Weights of a small GPT-style language model, trained from scratch on English Wikipedia: rotary positions.
MLP neurons of a small language model. Each row is named by its layer, matrix (down: output weights) and neuron, and shows model dimensions 96-159. Each number is 200 + 20 x the weight over its row's rms, rounded and kept within 0 to 999. A neuron's up and down rows have the sign that makes its largest values positive.
Before each neuron's rows, "raises" lists the tokens whose logits its output raises most directly, leaving later layers aside.

raises: "ries", "ives", "ive", "ure", "ry"
L4.down306,200,179,205,151,199,182,186,177,216,211,238,217,233,200,149,176,205,192,203,194,231,239,205,192,209,170,204,231,179,195,219,159,183,193,226,217,202,216,175,211,207,223,221,197,202,226,211,170,216,219,211,192,182,212,217,209,218,192,218,199,201,240,172,206

raises: ".A", ".R", ".", ".C", ".,"
L9.down302,218,215,197,219,152,186,183,211,202,198,227,200,196,209,197,201,226,197,193,189,205,232,179,198,186,158,190,170,231,242,230,214,237,224,215,175,205,204,189,168,218,204,200,180,203,206,234,200,221,206,212,187,193,177,189,204,190,227,223,195,203,210,196,183

raises: "ii", "ios", "ial", "ium", "ians"
L9.down304,222,223,197,203,206,229,197,212,190,224,211,206,212,210,200,216,192,214,179,206,216,229,234,177,163,226,200,218,134,212,220,187,201,203,185,217,214,164,202,196,174,215,181,198,167,200,195,181,219,245,163,201,189,190,182,203,211,208,182,213,186,211,184,183

raises: ").\n", ")\n\n", " colors", ").\n\n", "ations"
L9.down545,200,244,203,159,206,230,182,164,206,203,201,213,178,209,199,194,223,173,215,143,178,208,158,222,188,184,165,181,198,199,199,188,170,188,160,206,193,199,190,214,220,203,194,251,177,222,197,202,198,183,226,203,217,195,221,211,225,184,209,192,175,200,222,179

raises: "ical", "ic", "ically", "ique", "ely"
L7.down610,191,211,178,211,191,191,241,147,216,208,215,201,199,203,221,207,161,200,170,218,215,226,232,152,203,188,197,196,199,169,228,157,179,178,204,188,179,236,193,187,205,182,195,174,192,220,226,182,230,201,177,224,198,224,189,176,219,216,211,219,174,203,235,172

raises: "aking", "akers", "an", "aks", "aker"
L3.down589,189,219,214,189,182,233,179,177,198,226,188,214,181,172,211,186,198,193,220,167,194,222,216,221,225,203,215,176,234,189,199,202,225,210,205,204,204,198,189,194,219,207,191,216,205,177,205,219,207,177,179,199,182,194,204,180,163,187,177,205,212,228,176,176

raises: "iles", "ile", "illa", "ili", "ane"
L9.down529,165,184,225,175,201,171,223,172,200,183,196,228,219,222,204,179,161,221,225,191,208,202,211,191,216,165,180,195,237,188,204,211,224,216,162,226,175,191,177,246,197,199,201,206,179,241,223,211,195,203,245,194,196,189,217,197,184,185,197,240,229,193,196,218

raises: "s", ".", ",", " in", " of"
L6.down44,193,198,167,218,217,208,148,147,168,204,195,195,204,188,186,174,193,180,206,195,247,237,226,188,216,205,182,222,214,179,194,166,196,208,172,231,205,179,173,206,209,193,185,223,207,209,192,166,204,197,163,211,203,201,204,183,202,206,204,224,216,220,208,213

raises: "als", "aling", "ł", "al", "ality"
L7.down602,199,217,208,210,201,204,212,172,200,212,204,197,227,178,186,188,208,178,206,168,187,195,173,182,239,193,170,223,209,176,192,174,199,171,202,208,199,176,197,226,187,158,204,207,184,185,195,205,178,178,232,214,200,213,237,179,214,171,209,221,227,165,165,218

raises: "ious", "ity", "itation", "ible", "itors"
L7.down702,167,223,184,189,223,195,191,178,183,204,222,175,223,186,171,199,160,223,163,234,194,185,245,184,194,183,260,238,193,187,214,198,191,175,184,181,191,177,197,186,219,223,205,208,197,231,236,196,197,179,187,222,205,214,208,220,162,169,182,197,195,212,186,192